config = dict(
    n_layer=15,
    d_model=224,
    n_head=4,
    n_kv_head=1,
    head_dim=64,
    d_mlp=896,
    vocab_size=7675,
    activation='gelu',
    norm='layernorm',
    norm_place='pre',
    norm_eps=1e-06,
    positions='learned',
    qk_norm=False,
    attn_scale=0.125,
    bias='none',
    tie_embeddings=True,
    parallel_block=False,
    init='normal',
    init_std_qkv=0.0334,
    init_std_o=0.0334,
    init_std_up=0.0334,
    init_std_down=0.0334,
    optimizer='cautious_adamw',
    lr=0.00152,
    beta1=0.9,
    beta2=0.99,
    weight_decay=0.14,
    lr_head=0.00874,
    grad_clip=1.0,
    warmup_steps=204,
    schedule='wsd',
    decay_fraction=0.669,
    decay_shape='linear',
    final_lr_fraction=0.1,
    batch_tokens=65536,
    seq_len=256,
    doc_mask=True,
    train_tokens=439700000,
    steps=6710,
    dataset='wikipedia_en',
)
MLP neurons of a small language model. Each row is named by its layer, matrix (up: input weights; down: output weights) and neuron, and shows model dimensions 96-191. Each number is 500 + 40 x the weight over its row's rms, rounded and kept within 0 to 999. Numbers have three digits each.
Before each neuron's rows, "fires before" lists the tokens most often just after its 100 highest values on Wikipedia text that the model never trained on.

fires before: "\n", "\n\n"
L6.up854:509501458544459502520511503540466483525539533447499551406521464497527559451522497488451484495480510496465456493467499499531551537478500479507541509492502514463501553592459415525566527519527415580482493473542456461559512588513473473521532522520545551437578616486476566497553459533476494533
L6.down854:461505473474551511525531497467436525537530503484489519490503536520559465574469462449492490479532563530496483515485525430503569478536499553493523525464529505478451492482528473488484474538467499574533500460521532560456467425545454507544607573509514489489468488489533409457463536482470534441

fires before: "on", "ov", "ES", "o", "mon", "oo"
L12.up540:475468518480549588507496488605498486492591496461481439507470475448571434495556554478407478513535540473487458520440509461514509510477515535479505531537532487510524469466479470518446562435444566485460531534523496478415462455609598486470530546508430493527512502487464533403426489504487513535
L12.down540:507529454516526502547488464514484561510529583513532499461483483485455483437554568506483499483471487505482511487569543482528448533462485396479503519462453548541483487435511565443504469487442522545484512562502453500508532523422497471486540492557499476505504486505440498477491696542477548426

fires before: "\n", "\n\n"
L12.up441:533487474496559488538570504438490522509460473486546503468537548525506616494509487451490536559523424516536478511524509476485478512493500428507462492481521608410579528501465457468539517493470443550439468495543556472514469473533500480441535486436509500482484485489493521530494424521437469499
L12.down441:498489533520527531474500511547465453502550457441531404521466507513530475470514527453561455561479526465485453574480545490575544383511571443523522445515429541525581505543522532462523487513476504462609498533461481466501500549527504510525482538472496500533528459532501473468466581457532448486

fires before: " | ", " (", ",", ".", " |  |", ") | "
L5.up277:544503478530502486549484441511489447462531481477513465493513491435500492482553486534479484449498467460568521463451514502520476478558469501465432474510531506534520500519515426487554511448585453492552427499484516452539464469535599502492495566479450557554486579511513501588484499507502490532
L5.down277:539477546499541437508471505467422475492442473469447467527523492497516475486420497450474554556570474471481499501453530536522583520523484517478526424489541565507492484478510502486445540536502558494502497477451544533482492415513442555439465468455494552565500551503469471451459569469458478512

fires before: ".", " | ", ")", " |  |", "–", " |"
L2.up724:483472539524527581563457518504482475480461483518510494567457470439508562548511527492463563497455494520539508495479436513534489491592542484435534508528555538451578458503515430507524517535488476553477452492540495463506457473457508490505415516503547538516470555463539462482481495508474468480
L2.down724:518489527501516555516521495422484538425505473518490472612474547418555540542450506568443553505542495507450441517522489455467522496466506513487514472432570497475523479420466485496542525480501470510487417530493581511525506497447531522515467511526568539486497414529523455532513473501463500521

fires before: "1", "acter", "th", "ind", "ii", "8"
L2.up625:444426501512501462473557545524500464497600496523520442470529518418459499509507507439514480505481476458462542460455447531483465546475545526495602474528536506513494516525460452571584455523525570495491464554495416459484419490512504501495513479500528490472557525500430497469497488457530472541
L2.down625:494512516584511535582494480486370481473546551527526509466590487448529554474484469612515545521481500503569521507521544550482432475517427477474615523486585501545553498537440419536490473506577524510480462526495474454455551503493442514538540498476498445418524554526510499481471533476519528514

fires before: "\n", ")", "ing", "\n\n", " V"
L6.up443:464507446480511551488529437511471473488497518522505487535511565411472479538519592521474465544472438511474526485479424522424458483457504472505559504567546530575544483452444429441502515474452542537409521516494467497455509547525510487436511437542516480486496462554497532448522496469461495487
L6.down443:538490528466490478497517533532471419470520465456486502391493537573456603480463546490500515535516526470480465497455510494553512449537550509474468526484557503458480493489476482507556501550449518526479541403552514470546469536516463512507516550477421507413526497488460501471475510476509562454

fires before: "\n\n", "der", " |  |  |", "P", " | L"
L3.up799:499513521483493502513482437525467516466535513427566499564570522460533492537486506467456591428498517452528549450550430494444478521501505477568550500509538488512524456502504448582500530491543536430504492467587520474455496545515417497432538531511517499543564534509448486495472494484524546568
L3.down799:499503448482488494537479561469504525563465455524550505492543523518420576539443525455452502516520481506533565496434463481462447512424431450493475455498523531472420451509514543544451520506517504491544480452498506514586572589491447507528494551500440446496474457508527454548470579477542470448

fires before: ", ", ".", "D"
L12.up197:475428513426466568537519470586522537547481450516521444578495441527467538494496567474472605503569497485507540494419419456516494457490524508463546498416558495422501554510447475439591494483501490490536511513514531522479507493527466514537465538472561469489457469504493479522539528563491501545
L12.down197:493479473471486438503532478557542467450406491549553522459471468547440506543474518454480497574447553495501473483501483542480542535477500460475499517548475594485556478536505569428521501457474481492529549425474547509483474514520519537519480459496495468478486483542477412468479529484525505441

fires before: " | ", "; ", "ck", " |", "00", "51"
L3.up34:444478546465549490463418528483498511504517517433500447507430520472513478477538515485441540434511516462505535458481504485498498503461542503494483447509551526499471538470563498575585536542510530475506503492533540462475533525504417512510556454514493469422471452481509491569520495503471462555
L3.down34:530570495403492521482538496507526546493534437454515516486542494451545558491459430474517461549531422419551508513432491432507473501492536532440518451543523531481501531445560462490506495529500475535440548590533459454456473487538426504501517559469470489534554501575471469443495504500492524479

fires before: "\n", "==", " ==", " career", "\n\n"
L8.up333:493532522417527520538513440505481503537540513502506451499455587510515464562454560476425451495464507451514474442540464489551542536522535461521500527599552459460476556476524439420555514491457541459484564517501477488477479448501572486479522511518438537471467601547506527534481435502468450517
L8.down333:495528526420503494520469498491512502501477518484485493496494532561520477491493440525431538495472512502490513459518500484515420550460567525488532492510623468472488465507511480574493500475540524503487497473501473406466456468484538446512501539537470452451545531511517462479521461531551405528

fires before: "\n", "\n\n"
L4.up882:536531462460500431541505493548516516519440457531452492485508512491483445504476583468496499507540512508498506437451441539547459483493648529508516459534527546494475508489496508463541402474527463490496478546531474474547494657484437453469482531475574469480549486512499527544461475468495552593
L4.down882:508515464529506546544542524472516490535481563509532472547474495456476518495472505492520492499484472522509484562513588481502535520434493525425483520501565523514462506503487428441584463457489519546602469502469521564492478459474546511453500483526491492389492534506531463501510485575486547570